config = dict(
    num_hidden_layers=13,
    num_attention_heads=4,
    intermediate_size=512,
    norm='rmsnorm',
    bias='qkv',
    parallel_block=True,
    init_std_up=0.032,
    init_std_down=0.00628,
    optimizer='adamw',
    weight_decay=0.19,
    max_grad_norm=2.0,
    train_tokens=441000000,
    max_steps=9233,
)
MLP neurons of a small language model. Each row is named by its layer, matrix (gate and up: input weights) and neuron, and shows model dimensions 0-95. Each number is 500 + 25 x the weight over its row's rms, rounded and kept within 0 to 999. Numbers have three digits each. A neuron's up and down rows have the sign that makes its largest values positive.
After each neuron's rows, "fires after" lists the tokens most often just before its 100 highest values on Wikipedia text that the model never trained on. A number after a token or word is its count.

L4.gate477:505490493511476517525487557498550466483526460518524480505480484523444508548474508492508496470510482497495508521470498517485506442507523499454492525502571530511473498468497520516511492526511504497507497470482528459515473561492537479502500488516518525478516503509558497491476527513477493445
L4.up477:521483492519502498496494475500518509489499564484477510574475489526493509506499528452506497446507463517465480509521461519498499496491518529544501466497528543514500471499535502462475511476478546504494471518484492493545463516501462496493508500480484502505520485469583511540463479497509460476
fires after: " se" 30, "ta" 15, "e" 8, " Se" 8, "te" 8, "se" 6

L5.gate113:488479474513496540473499496535488474463477506499501474528532471477512532498539553516480471490491530533466509517510537521543496503513499446498511503522493498527508479506530526504472485548481531481503501494490510524475520498494481475545478495496502500491497468428503500508567534482522547492
L5.up113:517521536486462545542447507521535511501476483534541500514516485499476533490517545516502479530499500517517465494550516463528542487489454486494460506504499487539479489498476500481460520503435474516440456511511509506527529491476506474494491524498512521477494484515506484484522497518507528480
fires after: " F" 28, " " 28, " W" 5, "w" 5, " f" 4

L2.gate163:452526504479521515494454523557466478491513496495479516509545486455508500528544519481503536524454496481524495524480533523527481496534496496470465482554499481510494464510432492518529507508532508537535472479520475512502518496470471523521500502486513525497507439504503507505494566493485540439
L2.up163:465479528520493475474488468540486525520485492477553458456516491470480482486556521508515492505521529521521479509510475477529497536530543533496538480521489515471491529496530473437483486490496448490467513506520485461517520471518510504501517498506483509522491494452483516518490520551511480473
fires after: "s" 37, "ed" 21, "\n" 9, " based" 7, "ities" 5

L4.gate245:529461475490531476489463497460502497491507472469510498498497486507490525504512518488498475496526504543454569495520525528459544488500491459459505454470503511517459514464508513498464532518516431520534484518502520511526540499493467518545502452520483521505511470510525479517504577521516513503
L4.up245:511509512482514522462472501525459469490493493527516503501496468524475517502500556539497508520517496466532516505498453510488503492500516486492514471511515474473496521444482518520489507517498503509489559505513495480510539535493527529507496545527491501474504469485477530492521496482535485540
fires after: "ff" 13, "f" 12, " F" 12, " f" 10, " fa" 4

L2.gate318:473537485512500486447539559549503490501493486522523526474513515517470500551485507461491540526470507499511503468520521475535545489469522484475504500488485515506488459494504445482502526512547507499512499465487533501478479500493471489469482520460504574499542499525450531525505552495459561554
L2.up318:501461478509451502499501535486513514520484484495547476466492498517495507514494499519517507509501517553510481461525496499503545473515550510472519528471494508522479506501480475466457518468515516449542525504496507506489477428548523547483515479504485498488517525479478535473520524460484481516
fires after: "g" 22, " App" 16, " end" 9, "d" 8, "t" 6, " First" 5

L5.gate125:504483542510505490485455464528507503470518524468484510559534527515520504516517486455520521532514504535539498506497453546500480472524513484496497504523520455497558507511465551503501514498482513497528480459535514504489521512514530548513501477525536511495500469523480465532507496524476498501
L5.up125:506468472487522505514495519514524512500527498488538501460532518502505517489492476429495503564509499519526504512543515500481504488505477494467500479510513527488490527444505532475500507509524499547513478456539544489516471509527527519513513443484499506493476520466537481493494473529508482516
fires after: "\n" 100

L5.gate139:465508508485508506463511552507510517511473461456482513511514502474547545462518504535522500482503520501481514542502465492505508469515492478496513498509461497490490486489510502545500505502458479496496556508476490497496507482473488516517498490516478443474476453478555486495510543488508536540
L5.up139:513485465449479500492528504508442525505502500496469487535536488490499490507506461496514473524526487494538498507445506488471484539475482458465500574500523518499512528518504442538527527496501552497531494529517502433500495533517471519522472509499502458510513482482461518505539512521544504478
fires after: " f" 35, " F" 18, "F" 10, "D" 7, " p" 5

L2.gate507:529497485520469510465518532535475485464535479498490521519500516560418533554489498472488531464497478504487520525514479506481511476506491515526503493530517466504493449545502474481468485511560518490558522501505496506547499533480510509508493552473500520489556458495498487515501535499450510496
L2.up507:535493514511505445457457495478453481518451498514502505507492502485480539485473509495497490475528522482496577475497508556526527502473425530548527502501499493497510528512502505485487526504490507486482480515482496521482494514481504488500542485505541487520483533511471469519470487529503504501
fires after: " So" 24, " so" 14, "ur" 7, " an" 6, " which" 5, " it" 5

L5.gate32:544477468559489508502516543522486487481537535500503503547500500572475539486491523489490499490473452528540496520486497536492477492504445489507511477502494504489534488557508516491512514491513456491468505492529568462490466553471469438480501518549488512485499487491515463468442465517489507495
L5.up32:526498480493499529482450479478474457452527503509526460499494510505542489500497476537515491474510463473487511462476534565458444489493467472538495498535511529460546520467489472475475479527521460441485485487488523524481519517471522533488511488533522490476523510470509494561475501535461502523
fires after: " so" 32, " So" 10, " co" 8, " h" 8, " M" 7

L4.gate6:479471500494516518496489491505453494475544463527537533445478502493501515520502541488519512502487514486534466472485515472528486516456493479525477508518466487470497511474516511489462495521488514489509487466457491453449479466506515477481507472488508511515509489479538544499475537493466479524
L4.up6:481485544528512528487472523525495505517544481517540549565439533478516462549473518567487510459501522487520511485523532501513509516492490534490505557462509518516500459500497500529499497474532505495484490499474478515501492515482492539475510476501523523493436587519460480506484509468517492489
fires after: " C" 19, " B" 13, " Ro" 11, " R" 10, " E" 10, " Bra" 6

L2.gate215:532471475430514499517509545518472506494582458497523485516541531501488475432515502522520529528477442479505541492457486529500477489489489489496517450493517479547514472506534509491521482518502506529530510474492516487533488533460471467533481525501508508476499513479486460466486474504486477482
L2.up215:557510529519464506505501461503492521476518494527490500532492507498441550519441489492491506469525532488499518502499531523494518453494523476531462487487523517491489532456536507516460489530497502508486485541492469487465527485515497476550483520495480479485493497492479475498505479477479512506
fires after: " so" 15, " h" 13, " a" 11, "ho" 8, "H" 4

L10.gate9:525488500442485508511480505498488517475522481530520473462493547508473505502527527560489495483521547560483494555524516484478510461516545458497509454497480499489473522506494522475462531533480481521530485485535507510497504446505499490495473527465493481481478467434499486501531491527516511473
L10.up9:546499498538481536535511533501508478489485475470526500499522518499494448467480452521512507527515500506533484563497471478509536451531514515523496504491506494493498497470505477504527539497513504472472501492503508479475570527492494559509480502486522531503488518537537469483498508513498491517
fires after: " w" 21, " W" 18, "w" 6, " he" 5, "H" 4

L5.gate397:515455487466453470463533466533496517487473517501478466514487465537504488510515499522526511496479503500496520505495484466490488480507483501526532502507477493500506478517503466519487525493549467481454457505475521495484505512451493522541498533556534512489533483512496443496478490516479508515
L5.up397:555528528498514495511517501524516496474500507538511482524506512469503532489505491500485468513484446500438502510492512513492487512515522496506542468534510485525461509487501514489503543518457481516480522505478485495494495534483485487517475458570455489448492441509508492493527468480496496527
fires after: " " 20, " no" 13, " I" 9, " (" 7, "″" 5, "W" 5

L2.gate134:508517545468488494516477483535499491465527497504474496488530532501497485483487514497518510510491477488506511499490484515478438468513530495536478497469527499529504518511508458489515466493519494535535509468502492524515508538519489510497477514496484541445539553513504480543505502499478526473
L2.up134:513460481473503512468468505527491577489513513458539539461512465528493481499504497521481498496512534451503467506493470510471471446509504492474504489521498483500502504453505491488466561544447506476534488458512506501497456527544510526521514490530503506546488489496490521491496529499507468504
fires after: "\n" 38, "ing" 9, "et" 9, "ian" 7, "ic" 6, "s" 5

L5.gate215:511475486480529521538514538468487494540477488527545526499532518472494506460460456489533502520496531468454537495483503497535457479496567534507512480486475471501482505438472475516539529516460528540545514445487475527472514564488473514535501550528502467509484513471489512482506526465515528452
L5.up215:537513550484486491465524485462487495504503560483493493548506531488511474461501454529491522491517515524489461537484556473523458496485512509484515535502503513506497503528528512478477487487500462512472516497480548524578508504508550516493526525557522519471482510537486490493537511505457539518
fires after: "." 26, "or" 10, " " 9, "lu" 5, " 1" 5, "ra" 5

L5.gate431:516499515474509474481502525529472496441533477471549492461485499522545489481502512499527519503528538485523515508523483485512531511495501475480503495541534508461534519481503469476522488458502496532499525440507530506487490528470484462516479467531515538466499471465474514459500558462503530530
L5.up431:477514473489516491487523507505497542530526493494512540476479486458503457528507507534518499523528501480500488540531500466518509531525509510519470488531488529516459513519528497526480477488458487543480522478495519485487497483477543439503490532503528496522519491490529510496489536495500478517
fires after: " in" 16, "al" 12, "il" 12, " m" 6, "in" 6

L4.gate342:466497453508487506486487477505509519534481481491470536478517503506445500528541510516482509481506528499534493505527485518521530497531490488521468505547471521480502496525517535502472509474494507520495466514515532485495529550525583551491512497456522498493471456497498483486518543505496498494
L4.up342:520515518493489489508461477489485534501475522505524470517526512549565491499476504500490492495472503512515493504468504461481486508495518507515509472471499516482508544495469482495531527478499509500522506502484454455479474489483494535473483536523484492477484529541505496522441469492522506494
fires after: "," 39, "id" 8, "us" 5

L9.gate30:491498510536529495532472562541481532490513474475522467465504509538522500523480507491546502502550514486542475514509498521481500482498500499483491484571499496526466540512483511455505498500464550509486505450462483496497516498485447501529519514530476476495516482473517501492510514476521511492
L9.up30:446481513532506505543539504531482520478500506504501474488484482502480488499447524510554527503550494522518501554477492458513447501562511494509495473521503470523479474486487509482482466491495503525484461472489442478506547519432483502546511512503526486504458497515493486476504503498451471525
fires after: " " 80

L4.gate460:444520488486529467448495458501491506506483514518488477515512489512524496464528523521470492531542496513485531536495463488514483499536520494522482525504533496485499467480493510482530509487522534491495503546484479452530529517487468476539500468544520524477529516492451497505477484462439515442
L4.up460:482493483509490466480497461483468501501554529496509457487540493500505513480444481537490479513491496471489555584480490531513490513493468474516527457527502499494525557506473483487506475476464485524522483500493503474507464561503468505531466498470513499516477459499536518529526513482510511504
fires after: " " 21, " (" 11, " Sa" 9, " \"" 8, " one" 7, "za" 6

L4.gate5:489456484505509513514511470448505544493534491483506467513484487493459522559452536487489436483478481457509526495504531508467468522470526479467496487503500511511486498495519522496479488516502488469479500491479507460488500544464511482549498490490499540551500456485559491479501525500476508483
L4.up5:517478489546519501493497498517494476470544462489450524521481512523503499542504526524497499471504491538464461477543522469486448499484526496481524530502485528479533498493496443540501455483503514472495516464489487472496490515531484507531533477505468505520449496436510491514497523537522491522
fires after: " appear" 17, " se" 14, " so" 12, " include" 9, "se" 7, " Se" 4

L8.gate508:488476524521528529533492496493514462492525522521520503475489529480508500500542465478538508514520530510466493525468554497475495479503522466527507418515453480551483489469493497521507485502509511491539498502516502513536528533517466525509513546543493490488483487493487468486500513522510515434
L8.up508:490513512508505472522493459488501433503562491474484506516515466512487505480470500496510560482487458485486504500490574455450508531509487424505563477494494505504469449540490505486485508530495503524495531458514498509479525531493504497525562509466515528538494469475505498504464534477459521513
fires after: " " 68

L10.gate386:496454499488536474475477506508544518493513504520475505479547529508503496495441515498540473470449509482476493524497532494512528487520521486525480480493477528521496475441478517480445504552448509512531504503514513512517514464540452483519529470472492477481471495489486542464493484485512490527
L10.up386:484535491480498520532461495454492502485503509516488528526478482481502478508503467474530487515497485484529562491485510514511497477472536476470510484483520483495484531518453499454516478524521523513508492514485486430551466525482477466526458526525486532485486508508454515479507480492542505497
fires after: " F" 20, "jo" 13, " Jo" 8, "F" 8, "o" 8, " f" 6

L2.gate0:493491514518483481506471522484536492515513465475507500508478510520468516517474534469471535467471443460508517518532552517496440488485502470480492478459558521486486461542537558512496517529511448519485520509466500533527473528487459467544471523508491526515459496526491505542499491521478517485
L2.up0:473493522478510511480482498502477500514514519481517515504508483505489457490466500492518514448493461507494512481499521495469515495491509530482538490513492505493481504546504527498499517498479503466506548493493502510477473505536529523510523469538466527471463571483461497485504521584507472523
fires after: "on" 17, "20" 11, "la" 10, " De" 7, "li" 6, " de" 6

L4.gate213:472460514526502496551525515506524515490519508528509533506512493549516533511460518507502502528458482463509438507529517524491498502466516507500474503487500508471526520500468512547467516528496488547481476521534469513480471481479516493523508483515526490542470484487503525521494498520510510512
L4.up213:467480526473512523487496542534527461539518477487487508468477494489476493530458491500495502496513489474498485499506548500560543484480517510455528488527497527456491502473493500498461499482484470500451481492499482513466507488493518482495527542504463502522495559495486517480499515558504507484
fires after: " B" 17, " Be" 12, " M" 12, " b" 7, " K" 5, " Ro" 4

L2.gate93:482542525461533457501532480515529503520539503524555462529516466457504487543503466533455491520472516486486505490470544515496499483491516508520478493504559483547510515533502507506496430527501516503564464482465462476480510538445479463503528569465496519484480499509463510498524508482477523439
L2.up93:481469532468502502508494525500473514521486501483466539522478494489519471518509466485531487485497475498499457466467493490512477461489521545500513507497531497513512465493552519496496574511507501481528511528468514476449479493502502511473539516476487523527450526523534481492527473513502449458
fires after: "\"" 25, " number" 13, "U" 9, "ri" 8, "ide" 4, "sa" 4

L2.gate146:492511512484517526521479514498474484524489494497490509483513485478454474492515492499459476472504527485527534490489540489479505540468487537484527505520543478532514520503485505493498523496484527487474462531492495500502474536507529430513506521460533570539533471496516498477511480480467499510
L2.up146:467503487496521508484521466485526501563481509529510481499479500509542505497557489499539489503493506489486531459501508515501508470494470469479458512507551515508494517459500494509508535550510485490525577446490525482500522504503525506477480516446469532526506545554503490546526494478494518481
fires after: "\"" 65, "ak" 5, "'" 4

L2.gate354:491480479545485505487546465550541496512495485512480451496498503516513491538463507463480513456483511494507538525532507516500495540464502501475529534492489510537497466499506501502495487502520498519455537522508504503516498495531508495505465501492517451532557506492514478543505519506507488525
L2.up354:512485481486471457511521504489506499473510471500503521482538496508533484516540501505472514557531534532478500440498514497511487478510460532498517528468458488505528428477483459500509489507509501508536544477540483541506499480517557502475502511493519511558515526484466492512457512519444471490
fires after: "d" 31, "com" 6, "g" 6, "ud" 5, " ch" 5, "r" 5